config.yaml
num_attention_heads: 8
intermediate_size: 4096
norm: "layernorm"
attn_scale: 0.125
bias: "all"
parallel_block: false
optimizer: "muon_variant"
learning_rate: 0.00136
dataset: "wikipedia_en"
MLP neurons of a small language model. Each row is named by its layer, matrix (up: input weights; down: output weights) and neuron, and shows model dimensions 16-79. Each number is 200 + 30 x the weight over its row's rms, rounded and kept within 0 to 999.
After each neuron's rows, "fires before" lists the tokens most often just after its 100 highest values on Wikipedia text that the model never trained on.

L8.up530,221,226,181,266,235,196,173,203,196,232,236,202,202,219,198,237,148,209,143,223,190,208,195,205,175,199,180,206,201,187,101,211,171,290,205,173,155,229,193,209,204,181,190,231,208,202,200,186,207,220,196,178,221,220,178,213,231,198,176,201,240,227,214,224
L8.down530,239,159,220,217,182,241,212,138,143,212,226,210,203,246,227,169,205,192,169,206,178,265,209,204,206,219,152,191,224,137,170,219,150,243,204,127,194,229,235,156,206,186,192,240,184,214,180,222,231,227,194,234,241,190,175,134,161,153,197,194,206,178,186,151
fires before: "."

L8.up3519,227,185,186,164,183,197,162,197,229,170,195,235,213,193,156,274,208,190,188,167,204,161,182,252,177,196,171,185,184,235,170,179,194,203,167,228,179,199,225,159,166,229,148,180,197,208,239,263,225,218,202,146,226,175,213,240,206,217,194,231,194,210,178,197
L8.down3519,202,198,232,214,194,222,229,249,215,221,215,176,174,189,189,236,176,174,233,245,220,196,213,216,223,243,188,163,215,190,171,237,228,196,187,132,138,188,220,191,191,168,196,233,148,202,217,188,185,150,183,218,161,188,179,215,214,220,189,225,191,150,181,172
fires before: " in", ")", " as", " of", " on", " –"

L8.up498,199,248,209,205,196,261,180,223,231,204,165,228,196,148,219,199,204,253,255,198,196,135,196,180,230,205,232,192,149,161,236,185,156,200,171,175,158,189,140,167,219,228,243,202,177,175,239,227,202,180,238,147,203,228,224,239,182,205,218,179,172,196,214,171
L8.down498,175,214,214,185,205,220,189,221,157,124,120,181,192,186,196,238,262,177,201,185,195,195,219,177,188,220,200,231,216,222,201,184,166,178,162,214,168,197,228,200,184,228,186,224,169,190,224,229,242,163,212,221,173,172,242,222,197,207,220,186,160,240,216,203
fires before: "-", " of", "E", "N", "W", "°"

L8.up1135,207,185,174,185,180,179,181,237,287,259,212,227,164,174,187,157,192,194,160,243,193,249,204,205,239,195,232,211,182,173,157,178,193,206,224,237,205,285,211,177,200,173,140,210,214,146,176,246,182,194,172,178,165,199,217,231,168,204,176,224,264,242,217,147
L8.down1135,182,165,194,177,138,186,233,250,169,180,197,261,190,181,188,179,182,160,188,208,263,245,180,192,209,194,222,221,192,193,175,173,200,209,206,191,211,187,229,213,214,184,165,170,160,222,195,269,254,186,132,174,225,228,195,264,199,173,246,216,183,200,144,240
fires before: "-"

L8.up1785,185,247,250,203,146,190,262,199,231,197,238,141,218,220,156,179,233,206,165,146,197,233,163,252,195,199,206,202,189,209,188,195,221,244,268,220,199,215,187,190,188,168,202,215,150,178,177,217,185,215,142,250,246,176,227,216,186,190,220,163,162,185,174,192
L8.down1785,162,177,164,205,153,190,186,239,214,235,182,180,223,187,202,193,227,187,193,160,196,225,183,218,213,234,174,173,195,208,148,230,186,201,148,227,189,248,202,199,241,193,170,176,147,223,208,233,240,223,147,219,220,237,196,182,215,189,159,186,222,219,207,248
fires before: "\"", ")"

L8.up2068,168,202,179,173,211,171,157,204,243,234,203,193,195,157,152,252,161,208,138,226,242,220,177,241,208,217,181,175,239,174,198,229,218,253,127,230,220,179,196,150,185,198,251,198,215,224,158,214,236,247,158,152,265,181,230,231,220,238,199,163,130,209,176,169
L8.down2068,160,178,218,230,201,167,233,182,202,225,211,166,203,180,226,247,275,214,215,165,196,185,237,230,197,174,214,233,195,244,184,168,266,221,232,261,243,205,217,186,240,169,226,234,250,242,208,172,234,225,253,257,201,218,204,199,235,221,155,221,188,237,145,213
fires before: " |", " =", "–", ",", " counter"

L8.up2652,221,194,193,152,192,230,220,234,182,201,176,168,249,147,227,208,194,142,221,181,199,207,198,154,178,229,202,147,221,219,241,225,198,231,194,217,256,225,208,198,208,129,204,179,217,227,216,216,167,166,129,194,210,173,213,232,245,188,172,282,179,215,204,220
L8.down2652,198,191,187,221,245,250,177,191,216,190,196,239,197,233,219,193,224,233,252,204,153,176,187,227,226,215,226,206,219,224,201,210,230,156,147,179,199,200,159,218,172,218,227,205,183,188,272,204,252,209,150,221,151,170,159,241,223,221,184,225,186,212,221,249
fires before: " be", " not", " been", " have"

L8.up3526,203,187,212,231,150,196,246,210,265,200,212,190,258,229,197,168,200,163,171,220,216,244,203,229,202,132,187,175,177,240,200,200,214,167,218,205,249,220,206,217,217,203,180,198,153,218,226,182,242,236,152,197,211,216,164,180,196,236,217,123,165,160,218,142
L8.down3526,205,174,192,202,170,261,167,158,225,202,194,162,260,176,212,175,173,140,254,225,245,194,196,216,212,174,231,153,242,179,159,179,204,196,213,143,175,206,163,200,181,130,233,279,186,212,218,215,217,193,211,188,231,185,198,195,210,213,149,193,205,256,231,179
fires before: "\"", "="

L8.up3222,218,182,199,242,206,215,212,209,194,209,154,204,253,151,182,214,212,173,149,217,215,210,156,253,213,213,211,228,203,154,183,194,193,163,185,184,245,215,216,171,234,212,173,205,185,176,229,174,250,164,139,190,229,232,201,240,227,212,234,174,186,228,228,219
L8.down3222,144,175,224,196,228,197,194,191,195,196,167,208,216,174,146,174,213,228,182,223,203,203,250,221,218,167,221,140,229,203,178,206,197,187,181,185,165,197,244,206,148,163,212,155,200,219,175,194,223,267,210,230,206,161,184,213,189,229,237,143,200,218,239,265
fires before: ",", " to"

L8.up271,191,194,233,189,220,195,226,223,230,212,200,196,200,188,176,192,164,192,204,201,195,228,186,261,146,246,201,161,206,239,172,153,225,138,184,175,204,166,216,145,244,193,221,208,167,238,209,226,247,177,237,156,203,179,218,177,194,246,163,212,197,242,212,176
L8.down271,186,236,281,237,247,223,210,224,263,200,191,162,232,226,189,215,210,225,162,175,254,208,245,186,169,220,198,193,203,215,184,177,199,236,207,232,202,176,181,190,218,205,192,236,252,213,204,188,221,184,200,220,245,191,153,197,200,187,185,170,177,144,179,235
fires before: "-"

L8.up2613,195,164,209,147,155,225,216,194,217,179,198,205,194,181,191,230,168,190,241,254,207,198,205,237,217,157,203,257,255,156,165,157,138,228,211,175,223,221,220,180,155,206,234,236,212,208,231,213,156,170,191,209,169,188,179,226,239,271,179,227,191,241,229,222
L8.down2613,171,225,188,226,166,221,183,231,164,165,189,220,185,226,161,223,188,198,211,163,219,181,245,209,217,209,209,220,205,214,235,217,183,213,153,247,185,210,193,192,178,182,197,183,202,327,231,159,222,214,243,243,224,113,194,204,238,182,216,206,130,194,214,195
fires before: ":", "19", "2019"

L8.up2922,208,177,137,215,244,211,219,170,227,131,229,192,221,202,176,193,236,162,130,176,243,215,208,174,201,189,192,221,236,218,184,170,192,184,211,238,155,177,183,244,181,194,215,219,193,182,208,224,241,208,220,201,156,205,192,154,184,222,179,168,164,183,231,167
L8.down2922,197,195,186,173,216,204,196,235,152,195,213,151,223,185,212,175,206,229,195,204,246,181,200,187,221,234,147,184,198,235,172,185,193,176,256,205,194,163,143,204,161,212,189,187,232,188,195,228,186,192,189,191,127,170,213,214,189,219,219,185,237,195,206,168
fires before: " |", ".", " (", ":", "use", "q"

L8.up1134,185,170,179,147,191,171,174,196,195,263,219,146,189,175,216,201,145,149,202,138,223,122,255,253,179,208,220,208,181,201,187,213,196,228,162,174,201,219,201,144,262,208,175,180,220,218,225,174,189,165,223,207,245,209,241,250,198,210,216,236,169,200,181,236
L8.down1134,203,211,150,202,202,221,253,233,185,214,232,235,179,200,188,206,268,188,206,247,185,226,197,165,209,162,203,153,181,173,158,162,243,149,218,223,161,229,191,198,202,187,170,173,205,178,214,191,252,189,162,182,190,147,270,220,240,164,171,192,153,210,167,137
fires before: " by", " in", " to", " on"

L8.up2377,193,180,220,198,171,237,193,161,178,207,183,189,226,204,143,228,204,181,200,238,153,210,204,158,144,225,198,209,162,232,163,170,217,150,202,181,220,214,270,258,257,220,153,193,219,194,173,199,174,211,258,152,211,188,187,196,210,210,248,194,168,197,202,200
L8.down2377,187,249,235,176,212,194,169,169,233,218,179,149,216,197,228,198,237,182,235,191,251,197,193,173,213,177,207,240,246,184,163,169,213,192,170,160,207,220,190,260,185,182,251,243,203,209,184,200,204,204,245,147,210,215,152,138,200,198,224,172,199,210,198,220
fires before: "–", "'"

L8.up3606,150,195,221,172,254,172,227,250,157,180,191,147,160,191,203,192,170,191,163,214,215,179,221,141,179,167,212,232,202,220,142,206,201,201,206,249,191,199,208,140,201,211,211,199,211,180,114,166,184,272,193,192,234,146,151,189,209,205,233,209,175,240,210,208
L8.down3606,193,227,242,192,194,199,136,157,219,215,166,222,210,143,189,238,199,165,220,152,208,224,225,224,183,171,195,154,254,204,218,233,201,221,149,194,221,198,228,216,193,213,201,200,164,266,227,213,169,154,190,205,202,213,187,227,232,153,197,201,239,192,228,230
fires before: " in", " as", " to", " at", " on", " and"

L8.up3260,228,176,207,218,220,189,193,205,211,244,153,199,171,241,203,190,204,194,215,168,188,169,203,173,202,208,197,189,186,199,164,198,202,189,185,222,187,174,164,185,223,177,223,209,155,204,162,240,219,172,198,143,174,196,158,233,230,160,207,237,201,202,175,191
L8.down3260,170,191,256,204,237,228,224,189,197,201,173,212,184,211,184,216,188,183,210,175,222,228,167,244,198,155,229,260,178,211,161,229,184,190,205,187,185,225,198,189,192,234,185,188,148,164,141,160,187,218,216,141,219,214,225,231,253,195,206,175,223,176,165,216
fires before: " 0", "2", "1", "0", " 2"

L8.up3512,230,249,227,204,224,209,204,132,174,181,175,232,188,211,220,187,195,239,215,207,248,176,186,215,168,217,176,192,220,183,164,217,224,198,217,157,175,230,236,187,222,183,139,241,200,207,158,224,187,182,148,212,267,184,190,202,213,116,245,159,130,173,196,159
L8.down3512,220,245,213,208,198,228,165,190,223,249,165,187,209,223,200,199,179,191,167,203,166,241,211,171,228,158,195,203,211,204,147,218,144,237,118,191,187,182,199,250,228,182,208,228,230,222,199,212,214,237,214,165,189,184,110,196,165,175,160,231,296,166,175,230
fires before: ":", " in", " (", " by", "00", "01"

L8.up2098,232,209,214,222,194,218,245,154,171,215,177,211,185,173,227,201,272,157,221,195,202,232,209,247,178,191,196,203,209,185,243,220,172,192,217,219,197,221,225,207,159,206,157,191,208,228,187,183,213,193,235,142,165,217,208,178,147,189,165,191,227,237,232,210
L8.down2098,239,143,158,204,173,201,192,203,173,213,213,188,231,242,205,192,208,167,206,202,170,245,169,245,201,304,165,232,189,215,199,210,161,173,216,132,204,185,203,207,173,172,169,155,197,226,203,190,185,223,292,163,177,212,181,164,199,225,135,216,211,203,193,203
fires before: " of", " to", " and", "."

L8.up262,198,218,150,179,196,165,208,240,205,201,198,244,162,153,195,187,222,219,231,157,218,214,224,222,171,260,241,253,231,188,238,170,202,168,120,170,129,211,156,236,212,211,195,196,216,244,189,224,202,224,249,233,226,213,178,236,213,208,179,231,231,180,228,182
L8.down262,240,190,217,206,216,231,199,212,175,136,192,221,235,212,193,206,164,201,159,163,198,158,155,170,184,201,162,192,162,186,232,186,209,176,188,236,144,218,217,247,250,215,225,188,212,169,178,222,193,212,238,170,140,237,159,213,217,209,207,253,204,212,185,193
fires before: ",", " |"